MLP neurons of a small language model. Each row is named by its layer, matrix (down: output weights) and neuron, and shows model dimensions 48-175. Each number is 128 + 24 x the weight over its row's rms, rounded and kept within 0 to 255. A neuron's up and down rows have the sign that makes its largest values positive.
After each neuron's rows, "fires before" lists the tokens most often just after its 100 highest values on Wikipedia text that the model never trained on.

L7.down329 [101 102 166 102 142 149 112  99 189  96 103 166 144 112 119 129 144 103 117  83 132 123 128 115 138 139 134 133 158 132 152 166 154 162 138  92 121 149 115 114 160 131 122 131 205 121 149  89 138 166 130 126 116 142 169 115  34 119 110 143 112 130 130 118 208 140  72 138 156 142 120 121 103 126 116  84 115 136 160 127 135 139 133 118 137 129 153 129 126 119 139 115 130 122 113 139 124 107 160  95 109 127 137 127 130 149 103 118 134 126 137 142 155 144 121 143 111 111 114 163 141 133 106 167 145 141 108 126]
fires before: "\n\n", " He", " In", " On", " His", " The"

L5.down67 [123 142 142 100 128 168 159 135 138 111 119 105  82 116 150 117 155 146 156 149 123 163 113 137 107 104  90 129 108 122 177 108  90 103 120 138 121 132  88  86 140 163 142 101 139 127 143 113 132 122 107 109  99 151 112  94 123 171  99 123 151 122 175 140  89 143 143 170 143 102 145 109 126 128  97 116 105  98 124 119 131  98 110 156 165 141 113 136 164 119  99 144 108  85  85 130 113 139 128  65 120 160 139 150 146 116 160 104 116 111  54  97 123 122 133 128 127 166 137 166 129 157 137 170 138 136 140 136]
fires before: " |", ":", "."

L3.down562 [ 96 172 126 123 153  77 130 159 143 143 123 162 101 131 123 124 166 128 144 129 177 127 163 101 155 129 123 160 149 138   0 138 123  73 117 149 143 173 104 167 122 153 140 127 108 109 125 142 146 161 128 109 120 111 133 109 153 149 108 117 153 106 162 171 113 147 104  80 143 131 131 133 152 119 121 113  94 151  95 104 137 129 127 157 147 114 148 114  88 118 133 127 152 122 122 111  98 108 116 141 115 149 108 106 104 119 142 169 138 116 166 100 139 124 120 116 144 115 101 143 139 119 150 108 138 118 118 100]
fires before: "-", "\n", " 11", "  "

L5.down340 [128 157 129  88 129 125 134 128 135  87 102 105 141 172 128 125 166 144 124  74  81 134 108 130 137 123 132 125 130 125  67  91 205 155 114 137 158 115 163  92 163 131 133 108 127 120 124 163 155 163 155 142 171 100 153 137 123 108 158 120 144 122 139 137  99 130 128 123 183 126 155 129 158 104 176 137 121 139 135 154 166 120 142 119 121 119 133 147 179 127 122 140  94  74 135 109 133 156 143  79 131 176 176 136 111 137 127 124  93 145 160 145 105 147 125 122 116 144 125 137 128 139 122 121 112 107 137 154]
fires before: "-"

L7.down251 [149 123 114 149 137 148 133 156 149 127 127 135 101 156 141 142 123 134 140 122 161 161 100 114 143  89 125 122 139  89  96 129 143 123 134 141 109 114 144 189 133 145  83 139 118  88 116 126 127 105 115  81 129 151 116 105  92 153 156 127 159 157 119 109 113 148 122 150 104 112 137 148 115 151 102 100 101  93 148 131 100 108 141 170  93 119 126 122 129 165 156 162 168 115 159  92 139 130 149  97 112 172 128 169 124 124 147 120 122 115  99 137 113 130 103 139 193 163 113 146 160 103 153 143 168 169 165 138]
fires before: " –", " place", ":", " |", " the"

L3.down695 [104 109 161 155 165 107 123  99 131 134 167 105 120 114  95 140 122  74 127 157 116 106 102 133 121 102 100 148 118 118 193 100 125 108 158  94 144 119 148 171 134 119 136 113 157 101 146 111 100 106 145 124 120 139 156 179 100 113 129 119 130 142 101 102 146 128 100 136 131 154 128 139 136 141 130 150 140 143 158 132 127 129 151 148 162 129 106 103 147 100  83 119  75 105 169 121  93 112 112  72 136 131 116 131 119 128  96 118 144 197 101 132 154 112 136 151 158 153  77 133 132 113 124 136 142 143  92 125]
fires before: "-", ":"

L3.down593 [136 168 169 100 128 110 215 114 130 119 126  89 130 150 134 122 145 105 146 122 102 147 184 107 149 126 136 136 120 125 186 144  99 130 134 138 142 154  84 122 116 123 137 138 123  90 114 115 149 116 115 122 138 130 128  92 119 129 148 118 142 104 104 149  76 136 139 128 115 131 135 136 166 135 117 161 126 121 161 141 126 123 105  75 166 129 166 135 172 132  90 139 107 124 154 168 147 126 128 147 124 126 111  88 113 124  98 119 133 115 141 105 136 153 159 172 162 138 111 158 119  89 106 134 152 130 166 124]
fires before: "=", "\n\n", " |", "S", "th", " digital"

L7.down22 [ 99 117 138 144 114 116 118 137 122 135 116  81 114  85 129 119  97 116 144  94  90 163  91  59 124  86 111 102 194 124 140 118  95 124 124  91 124 116 129 109 111 153 104  77 108 128 101 104 105 120 128 126 146 185 109 121 119  85 142  74 147 153 147 128 137 109 171 137  91 137 154 109 142 143 125 119 126 116 112 162 124  67 135 147 137 127 155 152 127 136 157 120 109 168 128 123 126 135 143  94 108 132 134 132  74 185 155 105 127 144 134 135 102 131  81 122 155 114 156 136 127 108 102 153 159 123 117 145]
fires before: " |", ":", " Rat"

L5.down524 [149 127 155 137  99 103  84 152  99 174 168 104 101 141 134 165 142 146 159 101 167 137 109 134 145 129 131 169 130 124 230 136 147 127 141 122 140 122 161 130 122 122  89 145 104  93 138 142 152 136 129 116 162 129 138 149 139 117 176 140 105 139 138 163 139 110 119 133  94 103  94 172 126 132 166 117 147 121 112 114 107 104  86 206 132 125  83 135 113 128 140 139 148  95 116 110  95 128 138 127 141 149 120 169 126  61 143 123 138 123 154 161 146 104 143 121 131 105 127 126 189 115 142  94 122 115 111 139]
fires before: ",", " he"

L5.down331 [167 107 152 170 105  94 109  97 125 128 120 167  69 130 157 110 123 139 182 115 153 126 123 124  99 145 137 149 117  92  95 173 113 124  94 102 137 140 101 142 103 113 105 120 128 135 108 136 148 109 149 160 170 124  70 157  88 117 136 149 124  74 150 122 102 156 123 154 155 153 112 120 170  97  93 127 130 113 135 156 103 164 138 182 130 137 106 122 160 149 138 105 158 139 142 113 146 114 147 137 152 155 137 185 113  97 132 160 161  99 115 168 106 173 130 140 130 129 138 133 154 130  85 135 145 111 131 161]
fires before: ".", ",", " and", " by", " on"

L8.down206 [103 106 139 135 138 133 163 136  88 147 119 130 133 163  98 109 186 104 171 103 106 106 119 123 111 146 110 126 110 127 190 120 137 161 175  86 135 137 154 138 116 177 154 163 181 112 132 142 115 143 166 160 121 127 134 105 128 156 138 112 154 130 123 119 125 104 123 117 155 103 125 111 163 125 126 147 145 163 145 148 143 129 127 132  98  93  94  99  50 150 116 136 141 142 174 132 158 134 102 129 110 168 116 113 137 154 187 120 143 197 110 146 106 117 155 139 132 103 104 154 151 153 148 118 147 138 179  90]
fires before: "=", "\n\n", " She", " In", " He", "He"

L4.down212 [111 141 133 176 110 128 148  77 150 106 116 144  82 148 152 143 113 127 154 134 136 101  93 115 136 171 104 137 147 130 215 127 142 134 104 148 105 132 169 152 164 140 124 119 139 167 141 116 163 112 128 120 116 133 145 128 122 146 107  88 131 119  44 154 136 149 143 111  99  88 129 102 117 117 128  96  97 128 131 122 107 121 139 159 130 120 141 144 138  60 129 152 147 104 142 113  94 163  93 131 157 136 103 114 110 145 161 174 143 192 130 115  93 139 142 114 120 152 117 161 159 121 150 132 126 137 162 120]
fires before: ".", ",", " to", " and"

L4.down694 [157 100 135 149 128 125  89 114 120 141 141 113 123 135 137 150 128 105 169  70 141 168 121 108 121 143 113 122 119 107 255 135 102 127 122 122 142 102  95  76 104 169  67  97 155 146 114 112 110 140 116  98 161 109 109 122 137 170 127 142 146 142 124 133 134 105 136 182 183 115 160 130 125 151 118 111 144 144 157 127 139 136 122 134 174  98 150 132 122 133 156 140 160 123 136 127 114 131 126 112 111 195 131 131 143 138 119 151 149 168 151 131 148 122 121 136 131 125  98 130 123 146 164 113 103 133 117 104]
fires before: " |", ";"

L4.down202 [135 163 130 111 114 143 122 110 105  86 132 109 120 121 125 120 136 127 106 163 130 137 112  88 118 167 128 156  71 109 221 161 141 160 174 149 127 133 121 135 170 134 159 143 145  83 105 103  81 161 124 116 119  97 132 109 101 130 109 113 128 119 114 136 133 123 132 165 160 156 139 151 112  80 139 138 105  95 163 101 113 159 146 115 169 134 161 145 174 156 123 116  67 141 158  93 115 148 177 118 133 127 173 133 142 146 139 114 100 138 129 112 124 130 113 177 109 122 129 139 101 120  77 149 124 167  95  80]
fires before: "=", "|", " Mc"

L4.down446 [169 110 107 109 119 120 125 110 125 167 143 126 117 118 122 165 145 135 135 130  94 125 155 155 130 123 105  99 171 125 222 135 123 141 131  82 149 110 138 134 156 128 103  79 167 148 118  86 145 101 106  88 126 121 148 144 120 142 138 133 156 132 107 114 144 127 101 134 135 144 145 175 115  92 143 143 150 116 152 148 121 126  97  72 161  85 151 144 118 123 148 140 158 136  74 145 135 149 106 137 136 101  88 120 137 192 154 164 122 127 120 155 118  86 142 100 124  95  86 156 160 112 172 114  94  75 123  85]
fires before: " |", "\n", ")", " m", "–", " ("

L4.down428 [122 128 154 164 125 133 191  90 159 124 161 147  95 127 156 168 126 139 115 138 152 113 142 145 133 169 167 125 128 110 101 106 158 121 140  92 114 100 120 138 153 111  89  77 113 134  88 146 116 101 100 113 140 126 117 157 146 164 142 104 129  90 162 151 138 165 151 166 115  96 131 123  91 154 122  97 165 145 104 120 111 127 160 143 145 156 102 148 138 167  38 132 117 146 119 116 115 145 108 120 125 162 108 136 126 128 141 120 156 152  79 118  97 160 123 102 143 101 117 144 159 154 118 113  81 137 135 136]
fires before: ",", "=", ".", " and"

L7.down60 [120 126  75 158 145 132 165 154 125 143 150 130  99 111 128 120 145 116 103 124 118  99 158 137 125 152  96 101 127 209 123 149 119 126 144 121 144 109 109 166 125 137  91 132 157 128 140 130 119 111 116 136 112 123 175 110 107 152  80 103 109 133 136 134 145 108 129 156 117 156 188 132 148 116 140 130 144 121 104 151 131 126 154 100 109  96 124 168 112 151  94 104  79 119 126 126 111 136 110 153 143 158  85 128 133 149  97 146 112 113  98 141 108 134 120 129 130 139 109 120 146 122 125 154  83 153 134 116]
fires before: " |", "\n", " 0", ";", " 1"

L4.down91 [ 92 138 144 105 167 105 118 181 128 134 110 133 105 115 128 100 157 168 154 151 130 136 140 146 118  96 139 135 153 117  36 120 134 124 121  98  82 155 121 147 137  96 151 127  73 158 123 182 105 165 110 143  70 107 122 145 153 102 139 106 145 128 136 175 128 144 149 118  97  70 118 106  95 126 146 141 151 154 111 124 128  92  93 130 150 148 138 106  94 106 118 141 112 118 124 107  92 146 123 106  93 125 135 145  96 131 154 111 119  92 106 139 128 121 104 128 162 118 178  98 185 108 142 104 158 127 123  99]
fires before: " |", "–", " W", " round"

L5.down60 [141 136 181 125 129  72 157  92 132 133 123 141 183 148 123 146 143 132 162  98 120  99 121 107 145 106 137 135 178 113 118 119 172 124 138 135 109 114 171  72  85 174 107 148 141 109 125 120 104 161 154 122 139 133 151 163 162 132 205 105 133 161 147 137 149 156 144 112 159 124 109 111 146 136 135 127  99 115 124 123 119 119 113 133 113 118 130 161 155  96 142 116 117  95 138 134 166 123 110  85 117  97 145 115 110 136 100 122 155 110 176 172 150 119 116  95 137 109 107  94 147 112 112 105 137 119 116 126]
fires before: "-"

L4.down556 [ 95 126 121 141 131 132 114 124 121 123 131 131 131 141 128 121 109 102 120 148 117 133 110 190 123 171 152 181 144 132 174 127 113  99 118 131 128 144 141 149 176 104 128  98 102 144 100 135 159 143  79 141 114 132 135 155  93 116 141 116 184 127 122 117 163 150 137 134  84 134 108 127 123 171 124 105  69 146 126  85 120 141 108 144 123 127 142 130 148  94 107 177 109 159 140 106 135  93 123 150 127 153 129 171 123 138 155 142 134 124  72  84 125 117 105 107 159 147  67 126 135 171  90 124 114 120 143 150]
fires before: "\n", " |", "."

L4.down374 [148 102 150 127 167 139 162 125 152 160 141  95 139 162 102 148 139 136 119 130 102 112 138 127 124 108 100 102 135 147 249 137 110 147 101 145 151  79 144 133 138 128 113 107 167  99 115 155 126 164 144 145 132 126 148 140 107 109 145 139 149 161 111 142 127 149 128 134 130  80 162 140 141 121 101 126 131 133 149 148 126 129 133 140 123 143 119 142 137 108 113 136 113  85 169 203  86 147  92 116 119 136  93 144 163 108 121 136 139 218 126 117 139 138 134 138 128 125 118 134 129 132 122 124 101 180 129 122]
fires before: "-", "\n\n", ":"

L7.down151 [118  70 106 125 148 175 121 138 155 120 129 158 119 133 129 110 124 117 143 152 131 106 126 143 183 135 105 127 171  85   0 133 132 137 112 130 148 122 113 124 157  96 107 121 128  89 131 131  57 114 140 110  91 119 115 116 129 134 132 156 113 149 132 156 127 150 159 105 157 134 148 116 138 172 114 104 136 147 110 143 104 123 122  97 145 110 100 153 102 152 133 115 131 149 105 123 114 122 129  78  93 159 146 108 106 125 122 125 135  82 114  86 124 144 121 136 116  91  95 136 131 150  84 122 125 118 125 139]
fires before: "-"

L3.down380 [132  91 131 131 156 112 131 130 134 115 116 135 125 141 149 121 108 118 107 104 127 116 111 130 127 125  75 147  95 143 222 155 150 131 114 114 111 102 131 155 123 169 114 130 175 120  96  97  85 129 120 136 124 130 143 128 117 138  91 126 137 111 109 122 143  97 108 140  99  89 164 128 144 148 106  90 132 146 129 122 130 111 115 157 103 122 159  95 134 162 104 168 113 134 173 130 112 100 129 109 111 109 136 121 128 106 133 154  99 174 150 122 102 122  91 139 111 110  88 111 125 114 111  86 152 150  79 145]
fires before: "\n\n", "=", " relay"

L3.down83 [102 124 125 125 115  96 114 102 137 109 139 136 129 111 143  91 125 106 133  88  90 158 145 121 154 145 118 128 129 130 255  94 178 119 113 139 153 127 110 135  91 141 116 107 154 106  84 109 107 125 123 150 133 146 143 102 119  69 119 121 152 118 137 128 147 114 153 163 177 144 164  95 115 164 129 129  87  90 155 102 117 126 140 142 116  80 120 120 119 159 131 186 100 112 116 101 104 122 117 114 114 134 125 110 107  85 142 165 123 161 150 101  88 164 118 113  98 134 110 127 130 119 124 142 104  94  84 149]
fires before: ":", "–", ")", ".", "\n"

L3.down81 [104 126  80 131 149 122 112 124 132 118 115 206 119 110 109 136 140 118 140  63 118 131 101 135 109 144 144 153 132 112 194 125 166 154 131 134  99 133 134 142  74 116 126 113 147 169 120 128  80 131 109 141 139 103 135 119 146 102 131 118 150 132 139 104 100 130 112 157  92 127 145  96  95 114 142 159  74  81 129 108 149  95 126 107 162 141 138 106 166 159 167 137 100 149  81 107  91 128 142 139 176 127 101 143 117 130 159 101 120 131 128 124 137  97 129 131 113  87 122 118 138 113 152 107 139  90 174 156]
fires before: " |", "″", ":", " p", "."

L3.down406 [105 111 142 132 151 110 114 100 110 110 140 113 164 125  76 127 134 124 150 136 113 176  84 116 120  86 113 142 109 124 174  97 146  88 141 118 144  77 201 177 148 138 166 106 163 108 124 111 102 134 135 107 120 129 134 125 131 109 117 127  90 168 143  91 139 122 127 145 163 100 134 142 114 116 106 171 136 153 141 133 162 150 131 182 136 121 114 102 101  83 119 167  65 126 167 118 117 111  98 117 147 127 120 112 139 147  89 176 137 184 150 120 140  92 154 171 122 136 111 150 117 123 149 132 106 167 105 129]
fires before: "-", ",", " of"

L3.down101 [121 100 170 116  87 106 150 126 118 142 143 127 128 152 150 107 127 110 136 115 151 161 135 144 133 160 100 127  98 167 255 143 115  98 122 123 129 160 134 146 126 138 101 125 104 134 151 161 106 133  98 158 137  96  97 138 130 111 184 125 120 135 118 128 123 154  98 130 123 133 119 175 113 129 170 115 128 140  93 153 139 108 140 122 146 124 106 149 125 120  98 130 145 146 188 150 151  99  74 123  94 112  73 121 129 147 116 121 109 169  83 100 135  84 125  85  88 110 115 118 122 158 109 144 141  96 141 154]
fires before: " |", ";", ".", ",", " in"

L3.down442 [163 153 120 131 124 129 151 153 106  85 162 117 129  59 132  90 158  97 126 102 112 156 126  96 137 130  88 124 155 164 255 123 151 146  85 148 140 126 141 154  85 130 135 121  94 127 120 158 141 142 122 112 101 128 139 114 143 112 122 153 117 113 156 136 153 108 127 156 134 104 144 119 133 113 102 131 150  95 125  99 147 120 136 120 121 151 130 104 131 114 137 125 115 118 167 117 140  67 104 101  98 159 144 115  87 145 169 131 137 182 115 124  94 103 203 148 119 140 149 170  76 139 124 154 118 139 128 132]
fires before: " |", " of"

L5.down365 [128 159 105 117 150  74 133 133 138 103 111  94 145  98 145 130 137 107 131 135 117 118 112  66 116 121 131 170 110 175 134 164  78 113  97 143 164 137 130 111 101 165 144 178 150 124 130  88 170 139  98 111  90 110 147 122 128 173 110  90 138  60 115 111 128 127 130 123  87 137 149 107 145 148 126 121 131 138  99 122 138 102 127 116 125 114 110  96 105 154 135 108 152 116 143 154 148  75 138 138 129 119 110 102 124  83 148 116 153 117 133 162  93 144 121 100  85 133  97 129 118 133 158  83 149 128 143  83]
fires before: ",", ".", " in", ":", " later", " to"

L4.down570 [135 151 128 140 109 125 162 142 133 130  93 161 106 138 140 125 135 125 130 123 130 147 133 141 136 129 150 110 135 133 254 131 126 146 126 150 112 153 151 150  89 164 132 147 131 152  75 136  95 116 135  82 126 119 119 153 163  83  81 159 115 104 107 144  88 157 140 187 139  78 127 117 124 116  97 137  66  99 127 137 150 129 128 139 147 169 124 163 152 110 149 112 120 103 113 143 154 118 124 137 139 133 146 110 114 131 142 113 137 112 169 123 106 136 117  67 115 136 131 149 121  90 176 126 133 153  97  98]
fires before: " |", ";", ".", ")", "\n"

L5.down511 [147 150 108 102 137 113 107 134 144 111 121 150 130 143 145 116 141 131 152  92 113 123 117 115 107 150 107 160 118 144 130 109 136 127  66 167 148 120  74 128  80 104 155 159  79 116 137 154 128 169  94  99 142 141 141 143 143 141 106 155 105 111 113 124 154 163  82 170 162 104 171 114 115 123 100 126 102 145 109 150 118 147 131 110  89 155 130 102 103 110 145 118 152  98 109 152 116 143 124 121 133 143 117 126 154 126 146 134 167 151 152 130 158 108 152 145  85 115 131 151 107 132 186 114 171 134 140 123]
fires before: ")", ",", " to", " |", "."

L3.down266 [154 131 148 129 143 144 120 141 126 146 168 149 126 130 178 187 151 124 120 133 182 140 115 168 112 145 142 176 129 175 157 152  77 141 129 109 154 143 186 148 161 102 158 135 149 127 151 137 121  94 139 126 130 109 125  83 131 141 103 187 132 113  91  92 145 124 117 124 121 116 145 143 108 130 129 161  94  98 125 124 127 114  82 131 109 103 145 152 133 139 124 127 123 156 118 124 111 146 114 132 143 152 142 158 112 175 143 100  98 106 135  61 159 132 118 135 133 140 124 179 149 108 130 151 132 111 107 132]
fires before: " |", " /"

L4.down351 [114 102 112 118 126  97 148 124 153 165 127 110 154 130 121 150 104 121 142 124 141 151 138 150 101 114 127 164 134 134  25 127 163 115 105 144 121 155 166 133 131 110 122 126 137 113 149 123 112 120 122 144 147 105 113 117 100 124 125 111 139 147 165 136 137 138 125 123 114 108 139 175 100 156  93 101 153 128 103 107 138 158 116 141  83 144 123  86 126 137 159 132 130 195 112 118 152 151 120 147 139 111 152 152  90 160 134 149 146  92 188 131  98 144 163 130 138 131  93 136 168 152 120 102 161 116  98 133]
fires before: " |", "\n", ":"

L7.down424 [156  85 111 130  92  88 113 176 150 164 145  96 117 202 151 152 112 118 150 117 185 138 118 117 170 145 125 129 113 120 180 142 138  97 127 172 124 116  94 134 127 142 148 122 134 121 135 115 116 154 101 104 115 132 157 123 130 129  90 166  69 125 161  89 132 152 130 133  92 111 122 145 139 121 163 140 117 169 161 107 147 122 111 135 108 166 123 140 104 139 137 143 112 125 138 135 106 183 177 123 145  76 143 135  96 135 151 108 128 149 177 162 193 134 119 128 132 145 132 136 154 120 147 101 155  94  85 140]
fires before: ",", "di", " and", "us"

L4.down7 [166  88 142 124 165 145 105 142 106 135 158 182 119 135 126 161 139  99  89 156 155 175  94 128 103 132 133 154 128 125 192 151 134 137 154 115 168 100 118 170 101 127 108 166 144 133 127 117 139 174 155 115 158 104 140 169 157 113 114  92 110 117 133 126 107 106  95 140 117 118 117 131 138 133 137  81  92 112 119 128  81 126 154 114 112 135 169 126  93 179 156 125 137 155 145 124 138 106  99 102 132  91 148 143 141 158 169  96 133 167 107 128 180 137 103 144  74 137 127 144  98 123 136 138 117 142 137 123]
fires before: " |", ";"

L3.down139 [106 121 138 146 111 139 175 121 131 153 132 128 162 126 148 140 146 109  92 129 115 141 141 140 112 131 131 127 114 156 248 125 146 124 121  99 112 134 159 147 141 124 125 128 202 131 123 133 134 124 126 114 132 149 159 125 124 166 165 106 110 157 117 117 182 110 129 128 105 140 108 139 152 102 141  98 169 129 132 137 155 185 119 125 134 123 156 119 112 137  63 102 135  68 174 123 149  91 112 119 118 125 144 116 116 125 127 109 151 193 124 120 117 136 118 125  82 172  82 138 103 159 128 147 165 137  87  92]
fires before: "="

L4.down419 [153 135 129 130 193 110 117 116  92 121 135 116  91 137 136 131 111 162 176 128 143 156 134 144 117 117 141 150 176 145 155 125 123 134 118 142 160 123 117 147 144  99 137 119 104 110 122 118  95 159 109 125 125 154 115 129 144 152 149 114 190 100 121 125 113  97 126 101  91  92 105  94 147 119 100 129 140 158 152 128 131 148 114 129 163 121 105 123  98 146 125 137  67 125 118  99 176 107 154 131  84 152 120 205 135 132 131  99 132  99 128 114 123 110 123 110 166 124 149 131 146 113  98 152 102 151 119 111]
fires before: " |", "–", "ch", ":", ".", "ating"

L7.down443 [ 91 144 140  99 165 105 132 130 160 135  91 117  97 145 118 125 136 126 140  94 128 128 119 169 129 135 101 176 146  98  97 106 130 106 176 167 110 150 136 162 129 114  57 113 127 131 113 173 139 173 118 116 145 149 143 119 164  87 110 147 175 114 116 146 122 113 131 106 151  50 113 132 131 144 130 147 141 167  89 121 134 120 143 119 152  94 153 126 116  91 107 115 126  76 114 129 129  72 107 127 110 160 125 118 117 137 132 137 125 126 124 145 136 163 127 103 180  95 125 138 105 121  71 132 122 140 118 134]
fires before: " |", "–", ":"

L8.down294 [159 116 108 117 117 111 112 148 136 149 169 106 102 118 192 109 140  93 136 148 126 118 159 123 165 112 101 107  69 140 192 135 126 132 103 152 133 162 165 115 105  71  84 107 126 123 124 149 130 121  95 119 116  91 139 125 157 113 139 138 103 119  93 169  93 131 113 134 120 141 122 145 184 153 113  84 115 130 150 140 132 186 140 146 121 113 112 127 109 146 148 106 114 117 141  99 137  87  89 136 126 132 115 126 132 140 128 133 119 218 121 153 151 136 138  94 119 119 101 124 120  98 140 107 128 137 129 121]
fires before: "="

L5.down421 [124 124 129 117 158  93  99 127 162 119 134 112 119 151 112 145  89 115 136 114  74 151 144  97 102  88 105  95 111 169 197 123 174 161 125  84 162 123 121 129 147 114 118 144 125  90 107 129 134 123 131 150 146 116 131 100 149  87 119 116 139 124 133 130 131 126 167 174  93 137 158 107 129  83 132 100 140 136 139 123 147 104 126 102 131 138 115 174 143 127 144  94 141 113 159 140 117 137 108 143  99 154 116 113 146 138 143 133 127  46 164 142 140 129 143 127 117 153  93 112 134  73 153 102 120  98  84  81]
fires before: " 0", "\n", "″", " 1", " 2", "25"

L3.down328 [134 139 111 169 160 153 150 139 122  90 164 130 136  80 130 168 118 141 113 117 171 137 133 112 106 154  69 130 121 122 219  97 171 152 120 134 100 119 100 183 137 117 132 108 126 154 140 122 122 134 116 111 135 111 138 123 105 126 108 134 146  95 114 149 147 137 142 166 119  96 143 143 143 124 104 152 182 113 120 116 142 133 128  83 125 113 123 155 145 122 114 103  85 138  85  99 100 161 109  82 157 144 110  84 117 167 152  94 155 111 145 166 153 106 148 119 129 146 161 155 146 129 154  98 126 140 140 120]
fires before: ",", ".", " and", " ("

L5.down312 [152 103 149 121 183 121 123 118 128 117 118 144 146 119 126 160  93 126 102  81 114 117 132 102 103 149 126 134 137 146 168 155 100 161 113 138 148 144 125 115  50 145 126  96 117 133 120 149  92 145 116 188 156 113 164 142 110 132  83 134 140 116 123 133  95 146 129 123  97 134 145 129 141 101 113 143 162 107 128 116 112 123  90 102 126 143 107  84  88 119 133 135 122 134  92 152 131 187 125 118 145 129 129 143 134 110 140 121 121 204 163  82 156 114 117 149  98 113 155 141 152 151 134 161 159 146 170 129]
fires before: "|", ":", " |", " DF"

L4.down143 [111 153 175 136 178 134 154 111 175 154 168 126 141 152  95 137 141 142 107 109  89 105  94  81  90 138 157 124 114 142 193 128 158 110 158  96 158 116 146 138 149 153 151 110 171 119 107 133 121 122 129 143 115 129 122 174  91  89 120 119 160 121 131 149 143 151  59 164 145  92 127 129  80 183 103 156 121 137 135 126 141 146 129 124 122 166 136 120 185 144 123 132  77 103 174 140 148 114 119 110 172 125 107 128 119 156  75 134 101 185 107 139 159 142 133 151 137 123 136 119 154  98 119 117 128 184 130 118]
fires before: "-", "\n\n"

L5.down298 [113 129 151 131 161 160 148 143 132 129 109 113 159 135 160 120 126 162 125 165 116 109 123  94 149 119  76 120 130 145 170  87 102 151 158 153 131  99 150 137 128 135 138 139 127 136 127 131 141 184 157 109 127 102  79 107 138 142 140  85 144  96 129 137 109 124 106  94 129 133  99 172 153 121 131 138 118 131 146 114 120  63 123  89 123 111  77  84 114 123 100  92  75  98 144 100 136 133 105 152 138  98 124  87 132 141 177 133 148  99 171 171 127 106 122 160 151 112 168 162 134 125 162 165 121  98 150 121]
fires before: " place", " |", ")", "."

L3.down176 [126 158 109 141 121  98 135 148 131 122 113 140 139  75 149 126 142 156 125  90 141 151 114  71 192 122 120 118 124 127 255 133 165 147  96 108 133 125 101  89 115 116 128  92 115 109 149 159 124 138 142 140 117 120  61 139 151 118 114 125 124 128 108 125 163 162 141 182 173 129 130 141 146 141 101 124 145 102 118 134 106 121 140 120 124 141 122 141 168 159 133 145 102 153 159 112 134 107 129 140 109 160 121 130 136 135 140 105 159 126 128 127 128 138 137 107 134 142 130 138 100 112 101 169  65 125 118 140]
fires before: " |", " /", ";", " of", "–"

L8.down78 [151  82 104 109 122 130 128 113 144 118 174 105 133  99 193 166 180 131 136 157 164 155  98 126 108 127 116 123 120 126 139 151  93 130 118 116 109 129 143  96  92 124  95 118 158 125 163 161 129 162  88 112 125  71 122 121 135 143 163 151 143 124  95 120 110  99 109 150  56 163 141 135  84 135 168  75  95 125 109 132 123 102 148 127 130  81 125 114 179 135 138 147 105 145 147 129 136 155 153 141 126 112 123 101 107 124 131 100 105 102 122 115 133 144 122 121 102 132 110 154 128 105  94 151 128  98 141 127]
fires before: "-", "|", " |"

L7.down273 [110 116 144 118 116 151 138 147 124 143 136 103 152 144 116 103 152 129  90 158 126 155 120 139  79 125 113 102  99 118 130 142 141 162 110 163  59 149 114 156 120 122  82 129 147 117 136 112 169 139 156 168 133 126 136 140 121 163 129 111 133 123 144 116 160 100 143 125 146 116 124  95 140  80 128 113 128 138  90 161 136 136 119 135 156 105 114 153 140 126 154  88 121 119 138 153 115 122 155 152 143 104 130 121 148  94 127 136 157 174 122 128 121 127 104 122 115 154 109 123  91  93 159 119 107 123 128 114]
fires before: "=", "In", "The", "On"